MLP neurons of a small language model. Each row is named by its layer, matrix (gate and up: input weights) and neuron, and shows model dimensions 192-383. Each number is 128 + 32 x the weight over its row's rms, rounded and kept within 0 to 255. Numbers have three digits each. A neuron's up and down rows have the sign that makes its largest values positive.
Before each neuron's rows, "fires in" lists the words (lower case) most often at its 100 highest values on Wikipedia text that the model never trained on.

fires in: "became", "born", "based", "focus"
L2.gate1503:103127094094149171120150102111151111217169140129178094116143105115125111127146145112106145093157127120098139096098191094135163127119129175124128154180140100172118082094114105124186166118128142127112157155065137049118112217122192063094111152119155057082118082148097185174119130190079139164159167126099114073113067117140129148092126053182088123094119082093129194098161106146182137107116098171106161067177087116136109154114116140182124131139101185126148121141163065094143095121087120125113101138120073181108079080139168139146132148110097121090072142101117119097140107170078102153
L2.up1503:167102153106091140125095136107154125075160167143138184132115124107034121080136118143080112084170140069110117124151163114104103136133129068118095094131067120100120167154114071126083118125101138166101166100147155093121106141130164125076143140132161134131115132169146153174172183184132159150156098120145150100147135186119181179071130125176129140119108121190101164139105153116105114183068099128182135132114133120161119169088066189125090077162126132094134168172175118106112087191148129120116088072149172096087172138114100161128099164081152138082086091158079155133093122182096159167

fires in: "family", "they", "children", "their", "you", "families"
L2.gate1180:130132159105076106081137137159096149143113138141128084137121109167140138148137115097131121045054117113173114138152067174141188125162159180114088072149104112147143162132094122119144142125083119148107155149104146129135126165107150105085183138122106142175133132120066152126111128094139151109098109061118158115105098137070134100199123126120069121115141085111148194149080117115143114121090176163143117145070122116117090129134203118160187133133123085117107055161175143091116099114133143040138116128117164168155112114096130136167054129144117093098083211105186183105066110088148165137
L2.up1180:121132176105130102095163220119164140125091168142142134116109116129119137092105152100087131092046112174101127108104106144096173107135124151135112102114128100162079117117101134124088150092076189203054157168129149157158190158105140074094111151149078136215140146153121193143104140108141127115151092074114193096133109175115104072138170077071129065108095033115139148108069147101149105112178124156158083087054103163086115126123203136183172152140129162172112101108112122113125128051167195072121098125137136126127135104150136134137143106124131105140121120115147110098090131065190123140

fires in: "and", "to", "until", "into", "before"
L2.gate457:112099146165069135095152113112092078146158116160127111138176147121124147198122136073132209063122143119075119117138183170097112084180152163133136100146136092158095167106097190169120093113143051196115145159120130130098107195078101165139129164112199152123148064182119139136160153106151149132122141224146164140144093106117106131167084120196101170191103126126128115162163078194124176125206131152095120123181081083128147107111104157159149113114120078130122075149188152124151139179087150133094155195155113120114084129083104145129047124146107164130130196148143163121124147139129141120
L2.up457:118071131063067137156130076105113095140084112078120119169117087151143093101142145128149102163176160174116166083135124155184109134142105085102107114128086151173110131114103174129139085135119085116102101169116148171202107104110122133135180203117165121097072127167075170131157109164160117137077135082095136131071081082127106150105108137138165092100093126146077144112123160123121125117143051182086106146167096123044099125132119165116134094094131089149103093134101147124174165181080045143089074134169121140175133132128105132100096143203171127111151114130120154133105141121108138186

fires in: "to", "by", "and", "then"
L2.gate151:117118074120060101152167094078131080140072132183103091111137109133113105130172129127147161107142132183064053143173192087146155130110109139110134151037115129139089185099141110133130106058117118142176102176144090186096110120126089154088142169160162089090115063131138135091150129130117191100079138116122087107117139106160173123131086087133109121163135122101159160120142129177113137099074167142105140150110115087126135147077138128146172155104150130112055082088193167113140187136105155135122146147105154146115103171124116110106155111147149166143129196107079143157120097127130148136
L2.up151:128125105116114121166118155104150126175147075195058151106170142134112109126154169130124121135160145145099115138162141112092131119098136092114126086129172165099036112118113168142105034104170104128142165097084136093079169118121118153111072082112122132162118097164085141117115109190128081060150083190142133113166130117174098165129071106108147079124110112124144172074107155178159097042129095069107068114127131138063080133153093177124091157094078119132093083110152065161124174048109114184157101136075145074169113104089141109120173134174140185120098102117133163119103171086132140138

fires in: "used", "use", "using", "of"
L2.gate1291:126116111085200124101164138088212125146087088121130128118159163133096090175091133181109093140102093090115088137121121142114128139133107149094115145200139150117102190126182156133119106121104116143136227099115138082092087166115147120136077157158131136088155119118119085172121128142084092147071175167142211118183171122102119195148073145109162098121137120112114126145157107080089118131170134112151115162156109133103079125159138123116092138177097198102087111121116142109119106132109059106111159103122159167132125161105139091062101140053137090102211163137154112119182086081090115081
L2.up1291:134105096105097093162145073159157163127094117107160091101134127149118133120124105126093101117143134143140122127148107111161013149111146107083126121120199111132156167109192088098167112159090059094140141083097107121084146153115150187099093154142102123129123079114128132168098139112190097184064124226085170136139189147098085185124183120077157123121111087203091117128146137103083147140178177106109078165094110138103142092123171180092098139111158179110147135097125119137174133159169123052061138171116183146178128115112090056083142118073126165093177129141110149147122105171127061090

fires in: "their", "they", "are", "them"
L2.gate1062:130121103129132103128112134128124132140151112133089135130071097135143113138120076079132149184132153157167088113159111100147129115132147135128152160116125121198157134171121131125107158150117105107130072158157082167088113157140148115041171181141111134131100140156147085136111110091119161210130110136137113143158077077067191105181077106152156118113147092086124143184128187099131146148104192179160100136139099147188109129107180125105196111105084110144164153069158139089115113141158138115134078142106112128140093123109062181124138125092112142169139126189164067119021102174150157132
L2.up1062:159141118166131153099154169224116133127126137095147104166158147186122170151139184094200093169127153129156093161165116115103138163157137154159079166154159155126185169147155104157133102158076095157158138154107146090160150131089155111145163194131118212150107104055150097165157081090171083099128068173143121119121105111144140147192078156120137087144090087144125128157094169154146075124148137140177156123120182113115094094132173141193150071131143124082125096063117154100108118127091139108108139104161175145092137103132088104097137125126057077140174110164159147145153121095175170097

fires in: "of", "ofakim", "officinarum", "off", "among", "for"
L2.gate1239:034137115113180107089175095104088143079131159109126147158150074088165122172121126078162133156085103164133161100162105134113166169138176103120108119164205136159086092141145110093063170132125141130100059115137083060155159162143074097124177126121096147076168148082159069134165145118163131099157127103155103167094145203101132101131075100110128187160117145110154149138107122088105100078130160122128187087101122134113108094146137091035134102162138091129145108133167119182187124143138097146155202117171098149159125104146133119137125136132146178145173114166105091106138104113124134184
L2.up1239:088140107124124077120130127102130128100097169172124119096169085170091152147171151057133138133159070121143140087125176138135220158154118106172170148153166117153097111147068167177077133098145140109170128099150147148140072124140100153112097083109093087056176116111147134139172120130129192105141152095161103145138158160085122101109115103138126114162130182092153113090152126108106158065125148113084130152130140148113161098143100077169152151137077091136109140130116106166118160131155104119085119076130168098154144066164125104117137149156111169160174182090165141086153136133089151195

fires in: "it", "he", "she", "they"
L2.gate2000:155075117079169155146096176127135104045133162135118101106066184113119084109113148168157124174102143147132104147143105108144099142106103156089191152177151141147137045135095140134133136139122142179140151175130052148141143147142169108132108133161132125171147098150182132189094142122147157164128139104102141105081095114130109097074138135137101163126140116119138112039112206129113086098137167150093096155104130143131127165139142114150139070085152115141098130087146123148109126157179155087163116137161132118172110103175123149171177112179115077112141123103157125196146142125078150115
L2.up2000:067185131130135139124155170127111131116169131135123177113141151163140067134081117155127098133118124111097128145133114136155084129083119141081193178161119100163088030106138105167098063095087160147117150123162081121141091149093115150131122101158114095131074131155095139163105165141137120161171171128119118109104212097075160118115129184104159107181098130161112176080094138119142091113147167161135190142141157114113107155203110114153101066093105118153100129129158162144121109133116104148176108132114130192206119136164145136112134138110140110138102105119140091177111119179084169139

fires in: "career", "life", "season", "dramatic", "history", "literature"
L2.gate914:064140124112120144124163158165146131081094153120142126135127226095147114126097156066081136119108120200093119110162178125135144134081160062118128122131144182144116079128088151090102133179134125104111119123132110163082123130139121146127159129128124080135122143100166153146108137087167162124133128119147097125136152145139148114172143140096154102117126119159130116085151087129051149068168099140129118156121091167211110191152134076139152090104100186112101172160089157128170128130188133152113141137091157159143136101143148096155131140173090115131217114101117154201084175143153103168
L2.up914:085106120084111115167143142138155125147118142101118109189040202120152068175138134107129172134136139176090197163142122092156120089106127117145164144073159142112110078167122129121112145141154126124138197102091108121113122127108131124135152106180126123127143147145125174122105114130109146132100160114084124060115130178096153136149118137159123123154116116102117166134130115126189150060130097108102157105119098106139098201131113129072101050092109098124137166194067151114120170082079153184114153125068133114114079135118175112117114154122102157095212144095107136161133148132110065100

fires in: "born", "of", "autumnalis"
L2.gate1216:082147126098153181139103078037136088078128123124145143182146110126131135118179181145087103095143029198143145148122089069175148137153164161166168123202126136142127138121151119113078096147140144137152161179132127142105123142100114056112126109161071116120108123106159123129158073149089143122112168093166175110097121129127171147142103108062164113143151184141159142102095154080139158160074102189174143103167096110107079131169080097114150127077067101159130130148074103110135132165155095124084122160070112185148190119141156108118089169158107077151143134165178159123132061117138182171
L2.up1216:134138098144107162134135093103099081118104111166165167073150104099114106090123131126161161100141139123133082123180136084177141137120134120118110052105194138190086113100127104133051127107154104078139149084093121089136141112094252105108149121146112128114100137176139129130115078113098156107083164120161138070114130118110092097109153115130077155140119161179102093125167186101142164169135081124146102174088163142125099130129107092080104127138126133096076140166172092153144130128079108153121148176133164130164135147126106126108100130147163118128131128106107151108149144127101152159

fires in: "you", "i", "we", "to", "why", "ve"
L2.gate920:131133106173153166132169108116110125121150155133132086114188144132154127151142118105170121143133172175101144175114111152152119147118131169133145165134154159160043102147092102126102081102138125124148120148103132053090105122146157175156191125089090121134158131185078170121111131160188137177131135130069112064100176095129186090104163145103133106082113076142129105132047164137178154098198131184114112170087112190116132163197128141139129084132116066140118088141126075126104124142114064068053075158086155075139142089105125126081121131172184105057182105132091136162121116113151097149
L2.up920:092166095169131169098126112127079136100096154126138188102126129128153081116116135154114095143078129110128164155152145088178114144088148116069136158160138105129171087080108118123150171133116130101129145171126131137073123121094154150132202170167143120061141137174087120068120069130144151143124150124123089098073146187122125139195126148160077121090177091128108169134126180111200145146179083209103087131172106082131112113197178139127156130124120126119150184106112127039154186132148172161157093104124169080100140083126105117129137102135177096110139098108103142111175095138096106091

fires in: "in", "to", "of"
L2.gate1088:149122172039083098094098151096174169115155102133147149095094110184180114110104140095061116041121080143093088125143130148124066229189147084103125047137176171165104143120157149107105091153063079060146086136203133052088090143168100123149153101109136124114113123149150108143157150135164117158108168151116146112079161156164111137074152094142108135113112114109170145146172168092147128115148112103095143151130119079156082088092096150147129127133101100121200105177116163096108098135174117144089104126127149137171142161186142101112184126144119099138122087130129142131102110121166097152
L2.up1088:192165163106190113173104200107125132157111125084064112146079107127117158137136140115173108086156128100165101129166127123145112148082090096135113114123101175150068155187114139149100176130157091111084188138175106151116111185105120180116073156138095106098118162206140134131157131224065125120105183114128133172102121143108191154179103144126130131118121095085155163100051151071150091172076146107120153178111084100114124160122130143133112095111115067116141113110155128140112151092097172161092114082118175086165126160167172114190060246151180130103155171103122150124117130109126175175

fires in: "to"
L7.gate54:117158075126094120127134074097086127151110142072125102122114131042115086135107093132115115078193132118073112112109140093144138082086169101126159164117131085178110115092117098113087102107133072093196114101166138083082140143167138181112116134102131142162109120152094179097123136126137216122168118121109199127119171113139109094190141097126183148130094166146148103203114173126123180080117176116124137155154131146106144119152133140108103111169114098078152116166122173126120179145086178117119133130140163115138123135113130176076152147190116162120116095161111107164118076172153133199
L7.up54:109092116114083162144129141031092147151168148108104124114130149139059069147130135079115126142150158149137114162068172139085100150102128147064125137104091106150102131098094116126165111132167152063155136175068180102079141096085141096174128181108119135090164041107129112080146074137081107133105065141105164132139106145084134100172133172137128121155151068173090119142075074142207074104128102115129216107120094114099100110133084132096107136130137126187129130114085141105169126105087089161123114095140124035124137063154120205086119153120113166124101183099126145133078159153151118209

fires in: "to", "and"
L7.gate571:150097082151075181150142124097120172157060110070133130141124119204120118135110179135169103067167099114113129051152154176116159140139163131107130159155143166144072122119120103090106144084167146096127107131096131159113161147117162085186097156080154137164091117122123102126072101095170181137118096136056136145123119106103162137048141133184138134200115138113092136106184088120116137101083097160144121118129133167111134104145083092144144139078134133111157100071132169115122137119165133097104128110117124067210089179145140110090109149150119160141132145079129115154114087112098129144
L7.up571:170167191161131138130143096089125202161135122086101124154133108139100173146151180103135094105187138183129137177154190120154094068173135083155140111078156152151104185131067089121136085119172089132157210110111108115157145167093149149119089147138063172144089135139139075103119106179066114083119131163114096129104166135133155127131113130136150081092110131120126158162165089116121133104181134153117160179171111146134201151115122113191120052124145130076128126101159147144138132143193104140127098049051163145085113115128131069120113218088129131173097120136158178169091136149167154127

fires in: "born", "york", "split", "age", "active", "edmonton"
L2.gate272:117134083145117176137195128138104156092109130115088165139152111167178117063200159105186160105121135107154161142148135144133129160114142143140112106108119162089115041166123095140142134181205128169149093108175139166106115137054092165087086074085167121097150085123133130115142115128169099149107095059083142129093159119122116158124118154123118104112089139120107133148108191114136108139106103080128108126123120092161140181159106117157081041078134131130153168134045150131126143139135039103103061119161155125094241116113138133148158167094155093125124140094079160135120065162102167126
L2.up272:141165126087058147122079157103098126158091113120137178121183074098210145106132162191108116109133126090083167154124138169157115112138145122089098111119123103075078112143126172139147126138126189065098140004115134093139177172093138091080108107130165129116111060088130121086118136086078104134095189101114127138157163059108101168116116067175147066159143103140120166161189182063135099133143125165106125132132086090143143155130137128157113098093174165125159157173093128090163100155111173141127146145126135170081172117135092073114166111109131109120150122180115089149170150134144190153